Part of a small language model's weights.
Size: width 384, MLP 1536 GELU, 20.5M parameters.
MLP neurons of a small language model. Each row is named by its layer, matrix (up: input weights) and neuron, and shows model dimensions 48-303. Each number is 128 + 24 x the weight over its row's rms, rounded and kept within 0 to 255. Numbers have three digits each.
Before each neuron's rows, "fires after" lists the tokens most often just before its 100 highest values on Wikipedia text that the model never trained on.

fires after: " the", " The", " that", ",", " as", " but"
L3.up1510:085144101167167127106159156185117116117105159093105102153134150135110139100142126152090122095145117123151132164108151135098141115126142135143120105137143136092122124129154132054121169163112181122117089128141156086167141092116115112160154099099158121137114131137139133119098196178156098188102120134150092173162124135148107157163121117108131132119145112143122122133178096142078114142100121152129145132117124147109167125111142152137116150150100116076109102126163186140106117116117141112165124126136135149128148109164173128134112135138112090128153150122121117136094177124107104130136157082106101135114103131171120110152113108141091135122098120116076119103084109116138154183075092117166165073152124119128172172102128150136125135125152168101127138132143140130148115177105077

fires after: "\n"
L8.up694:108123120100139155133135148163170141123118094091089137113103117132151104116131134171123121125108141111123148135119112119112095134096125142101130149146070145188145143126116151108117123118124141144125103092131068088176158156129110160145111122154121176093141159069076149117113115124108143087152136110175115135133146104101106143192117113072110128185122085124151153094192141115108095133106116129140170127141157137148181108157149136118139122109117116158100118153147101103186128132115178088145113143152088140136144133094135093124140144184170107119163152126119123125185122129121096140150124091095105137171100145132121145113082139160120165117120151143141128097111158123118149146123148183145096125108115129134092137137124092152126153116157077120178169168131086182132112097075125

fires after: "\n", "==", "===", " =="
L8.up178:126106112130177101137185101127166134139102161109075191130118157112115088088129144169137111102127093091141188140137132120130112102119145177123148136160132119158147141105104124102150124095111107168115090143121148102129086138104124129165139114126080121145125085088062157114106142107123120143139138095156080145110088109078132133129113127081096155156126099130113112129161103148130111111129132102136134161116185135132140139113105159136149133120127138154146170145117097139081113137123159097113100146144121145166137105143119125134113142140165092132141116123107148135135159087149114112132141096136128114126119127172127105110110170139116143108134152116151114142115131124131136163105145176185104134113121129099106114092102122115132148146190122146135175182114121189138121135096122

fires after: ",", " |", "=", " of", ":"
L3.up1187:132122138149172107153151136131158088127123115117167109106112098117079153131125096159121181130172103158119120099100119143151080163115159152151159128133130135112122149103131139106118123135099140143132129080096145120139110152112078149131171138151121130145144134125091137122046107152131139131129120149106130161149123148113123197116169157130103146150112132144151159121130137133079121125058118151101141124136165139165145127110107119166079115151118127137078149114136147159106152132109171110142165166145092127200120154112134140138159143168097111196119141163125109173107130105104132136090117093130111138118129134149104112117135137148119159118126125120131136128134178114093123114121088136117081111117079115157140120123130102143116161120122141107160154134126120132156111114121113

fires after: "\n"
L8.up1076:067094152091131151128132113140162146142129074093066179128119139147141104095128151181133140115110128130163163107105100109120151088135134118116126153160109131179112134132111126111120138108125136163111120128145086124168148167133107160149107123123110161099112118091105165124143161146103106116133123137142141141148114093080111117131134128111110159170140121114171165112165109124098054132134093119141154117141186130134171097166119111137153115116120093157143163182135085077142138141111153106146118149159046145169160143080097101153116117170144117119131135139137116141151099126171104134162133095109123114155114134103096127105099119152139160116135155130141109154106157127134142138098139177133109108107132144153078144107089106141128158127129085118141149166130081193109097128085161

fires after: " |", " 0", " 4", " 2", " 3", " Ro"
L2.up1263:147171129173155127158128130106104107118150122100140115128097137109107138147105142167151139143128142104096133114139124141152126120120135094157109104117134099153109187130165114083108172136135107096179092124165133165137120180146091120136174183124082104150147113133161146135113136140156114139136113126153117127103140149105108117196126109183169143124122164140123123073116148152151124096101132122113130168123112094098107180121122141141120156145149144106112147140122095125189165158118153157109141077107134131114110143161119115116132100126113111135142106096149123117129108136095127146110130144115110136144160115132133138095121127122129158119147161107124110070172144139118117123114161144129135080128106108105150160146164119104121133121126140115088124174148081135075134133122130

fires after: " W", "s", " in", " to", " In", ","
L3.up1080:118165093123139066090090108129159136107156069122123167150124100111115128109145088132130160134118126147157120135174143133113132117119151184146097128124098155107118139108137185141099143089075091125108111151156173135103149162143113122125143162124142111162144136102120124140150140136126102138108137091148108171125117137157146146151115101164104111133143103107144106140150122142123142122140164132089170127063201148105173133126095138121115107119085136145124096104147129086114127120097130172088075116172114139153121171142120147122178097111154133145114137186129134144123128143097112120108148110113127100108136114153183128143178125145109159142129171110163127140117106161131163143145124121143167130126124109115139150083149107128158144130127134149119080120136117122134088130115143

fires after: " 0", " ", " Goals", " |", " 1"
L3.up869:144125125141148118161140213130099122104140103126095159132116111132107117122108085182124130110112160112106130114143111134117140142125107115147095138117121136120124114138182158088083130146113165099154107096149123156121133149115105103132127165104140133144156166115122169129088155120159155150150138099128154145137129141119126150098139122148142164140077130127105108137161109145108106101132105087129132148122151142091146143167151171119110093151168097115132121132143161124114170174143118110139139101139124095162158102149114161110157103131108159180121102096155073124132112112065112137133125121129084104160073164195136106087165119133136138101107103110148126145126124072123152141111102116138130117096097092110136145110109094160103109128141134159118145172121131103093171168117122

fires after: "\n", " the"
L8.up1419:107120145140138129100125112131152113127099155083082185165111152164133152115092150130121153092109105066160122145109099142132086114126117125123124146147143128162119080179130087157154137133112131148159165102140096098135116111119112130108098101175138116134112141105114156081132145173110143137110146112168129155137149134075116158147143116139119097112135144099148159109175150161180137117141142126113134167110156128113129133124139111100094104110125125137102151191113126074137124131108167150141133130171098157137142145147143120120154109179126128101162132154111102159126105095140141115151114133121125183105158108116121123137093170153139133119128123128151118098140173113123162117125139158088093104077149143137115157112112143107140159127128116110153148141121106149103122130097136

fires after: " the", " The", " released", " Released"
L3.up76:133064157171149140143128167177143131121134161104119072167127134100115117147098155143113118101156137089118179165117166136140108134113155157154136135104147114144139149118172171083136099121089157139117085147109139099133145117147137108104115162140091107113131133155147106124111168139128170143118145144124097150141154144131129169162116161114145121183098114123158147153121142127133124126116165114132155108130105128104125173092175098124102150116139116103097127112125143126104130139129147138165145163087104099164119128136174102095126134118145112122172137116124116083124138114080121142108173094115104119103127107138100115146092153141157136105102139082124138104111133129124108139118146159135111066129139098128109142114148161110088134106141079110132181140144141163065136132091075

fires after: " In", " of", "in", "In", "str", " in"
L3.up964:111141098097139085100147106156181089094150131133135132119110103173086099122107150157141151131126114115069120108144122152140116157088126122135130107132132108100135131107113154150091193133097158157149115093132177166116134130099140172152119088089144115137133145094157109128134120163147076097088147113134107126126118122133161140113171083132133097117145149144153104142155157141097122173136171168139149096134135138111098133148100080146072112130135148157145129108164132095107141106097142112111094122168118113119118157127141125128160130167137094086129148157176109162096165137147124114142123060155101148164119100099120115127129124133130153135109142096160131114107187130134139134132122168151147101126092100112145123125105125117104170129110121106174085126152106142149141119080141

fires after: "\n", "|", " of", " |", "=", ":"
L3.up747:148097118110137113171118141120168111137126119141136146127134127146133095153145124150110178066118120089106133138088165136146137113128139162183145134136121133159131100155141140074128085122123105152125131133058137101149082160123117148123142153127124105106129142087143139129126148134184171160161182117129140140170111087120099129108098159152111113180089143166140111146130103150115114093128137135096137127141125135133133155104137121110125113133096128129150109123125093118130105146065132143152174157103104091149091137122154120184164134135141131221153147149099119145152130115151161143112105168098132136098141148088145116136113161100119163113112142116119148087077134108104126148146095131116083098094051134129110103123102136128085132126150073072141138143143132152141102090141136

fires after: " (", "\n", "-", "=="
L2.up53:112147134120156125103141074106199134138176161077155112137118094125091151114107148159146133135111115103132170142116149140113139129102089147145164110147161099115114149097120127107150125144153109150100154130091140109164120139150143164099142132124115143107125116131103121090139133144116160165136116084108095141149093120109142104150128144083103143158120113143137116115133122112106147194120099120113144109120143071142139190113110177104110167123100136126108130121128120145103160125134157167141135147108119163119105105147101117153069142143111109133159127136171097188146162114119135177164147114122086148104130143192135113125103169110109184069101157119095136145108107112145128126140119139154103158136133103115127151136124083090148115142185121091128185130134112123155132119110096

fires after: " to", " in", " because", " \"", " underst"
L3.up261:122139132087147092130130115149165127112114123118122133144116104122103103111104097106144109092128141149147174149160122123161123106154122150129106102148147120146124064103111163141104146096112152139137085138114101169133084107112133117143127151145161101102112120052145152109118151111138124116114126113136091120108130119144168128138154097150133120114070144130177147112163128144144144129111126172102162160102115103119147147141135126085158092148142160150117146163084123126106174166085155122162097129097126151097144126144154172114163059170165122166137140163131141149140152124113146137157100145166179167125137118117094131135141153126105101123139108113116151069088133136122154140112133110145109114136131091132095143123131109107103128126138083158153150147135153174139155136128128

fires after: "\n", "==", " ==", "===", " ==="
L8.up983:106109115116178122111116105181140129156125143116099136130078109115125097119132117158154120116108147140115134170101118131133125129136127120120122138149116109146148108164128137089111169097111128152125101071112093115158114146145096138138116140163132158097139121092110143125121147123118144091149140118214110161142135148090102128182108132106096126140125152129151160105156150119141107142115103161115146097142134134112140125134130122133106131138144099127103135160118088103124154191120155126129101140179075126181096120143120119117144135156146092159156152133147093126171137105115108150127151117092079177099109127161111128114138122135118165151123156127122135125132120142130161168153147109129107113097142121144113125126105098126116152127123094127108190170135099157115107126075127

fires after: "\n", ".", "|", " |", "=="
L2.up875:061081120131102099173142129107171146127144107114146139101130163103120101147127124101154145109134130072146175118073138118139166133053111101158136144127121139161124151064090165133169100104121138154097133152076104138135135112112123165110083134077178124070108148089110169074148085136125147152144111104122111140141123108136136153138125130151100133121112104150152131139122136103118111135124125113111158112116103131137155130114120138119102109126128153164109106119137116130113121162112113129170147169170082102137123133088117144186125125164140161139178161142099148140127155140148138105139149127120101106129113141137141131131120155139116124085144111115119148115090146063095133142112103145142112096148170139125125172133115111133149127124155086115104146114118131147125173125118146

fires after: "\n", " G", " In", " in", " Y", " is"
L3.up811:120143116140116114107099113148129117130156102135146133166117135147125160125172113125119147108108127148155155095094095127139124118113113165113110138166135162116156089110162151109121130094117121120152139124145114105094099127138126129135104166129151101128129148114130182127145148129178127132107142113180127128126126130117130128142096126113074132171131153140098160062147088117137160148130128116142142130132168072122168159148135123095111126153085132111146137154132142090114138132134129152107124098134126132104113108119119170156129082097126166155132156136099094178152129139070160122139177156133118152105115133170142140098142102135063137153117138125100183076123094091117090087150127136155143160160101122119078137079151104109145133108071155096106080133143099127126129141108150

fires after: "–", " in", "in", " to", " (", " |"
L8.up1353:176149096126191090166108152136109127150099127130121135128128109125064097121148126105136157101115148161100105132167080141118148127150129103157110109145110164117138137062081120151109190091117107135157120134119106133079126114079099135109140136150150138146156160107106156143127152113100100100086127083169151133139151128096090157107161103131117116134108133138168125129171142155124083157148135096140159111123118150121141110129104131114115113139131112139107118158162112137101153092138147153077121133098102098128109132137125159106153103149138115135155125144109126138154120167109127169106107087091092144160150133086100171128136147176144130148163104131166131108127123133115127158152131121124142127098120123117133142114087090104101137149165137117140111135130115132113084111113094

fires after: ".", "\n", " under", ",", "—", "-"
L3.up579:123098108136139136107153092116168142178150133119129165143109161131120148138085178123145159105098124103153138129127108159131121134130138140143118143124104095170118085100132097131108132111070135143150118102139091132135096147119128129144111133147123103103109140118135104116149162167121148169140126148148117159124114112101164112167161107141129123124060149127115116099153111150133091103105102142108107147092113130078134164131159160153150140138094120092146136161149093157117176150123144175163123143163120128165088120121115113119140117142176138089168076118153113115143141122144122105166116148146115109100142114110136142116088133121085147145181157077145154115160135075100079135138107109120142089151081143136118104106111152095138102114128111127142166175164128127101141135136135

fires after: ",", " -", " |", " until", ":", "."
L3.up476:121130145137181085082126113133106124150162122089150169122135134104106108132145134126084144105125095138104124112178101142144094135133140166194119184151148109148144087118181124091112142119115096138125113094125092111134099161125131177128140138129124127110153103139113123165088122116115149120110151093183095170180102135092132152153129111100113096132093160124166127124154118147145144131099120136137126108125124111155140155119100133149143135159103134073151118106143134121110159135102149134167178128133092143149060111135109111118095137124098098124166152153086117120157115124108146142103123140116136153089135105118138117143077142122135176144090178094139139127120102174124132170135111153140084150088105124105131132118108096139072153132065134073141131164134140117151124120139121

fires after: " |", " as", "\n"
L4.up294:137115132135156101160144145120120131108124139124151142132102139127131072126119085174122107127122148143130148119119104144114121129148149086132107131108118131116148137134133088094099121120144135123169101104153082117084109122089112126144187152108158145142140156126118117119115183107125169110126130132125126133122103144120121125147074141143161105123104146152111115124160128155105149112121158110117134148123092134116148147126118152145143147147136127132078138155160136148116112193089134128137124123162096113133132078129162146137169115149112132144170195103148129138105138123132144093115143156093127143153118119112161116082131100087135162159119167087124122082094153121139114163113128146095132107134060122187102142126125109113094167079128111127104144147112136156104160154087089

fires after: " T", " 0", " |", " 1", " 2", " B"
L8.up814:118155147115127105134096149151117120144150112150115134114130100136128150080133079128116127094117108131146144123124114164140166120135156125143088107116108079119087134117107146130075115155125133103146120179108066132129103152093108146131132159123163121134114162125161160163103175109142187138099135108122134133159131139084118152138137086152127129149140145112145174075124088129132153113119120121062129189155157125123130153152124127146060094130112109107090113157114126154136128171100135142114172109117107142153144143080136144147179115135119120137127170162117122128132140142125123116120135151090143157125141107139122143107125101125140096150132164095102186111100146086138180117122155116156140105161127104179139114103139085136114129137116139129115102133144102153055161113100133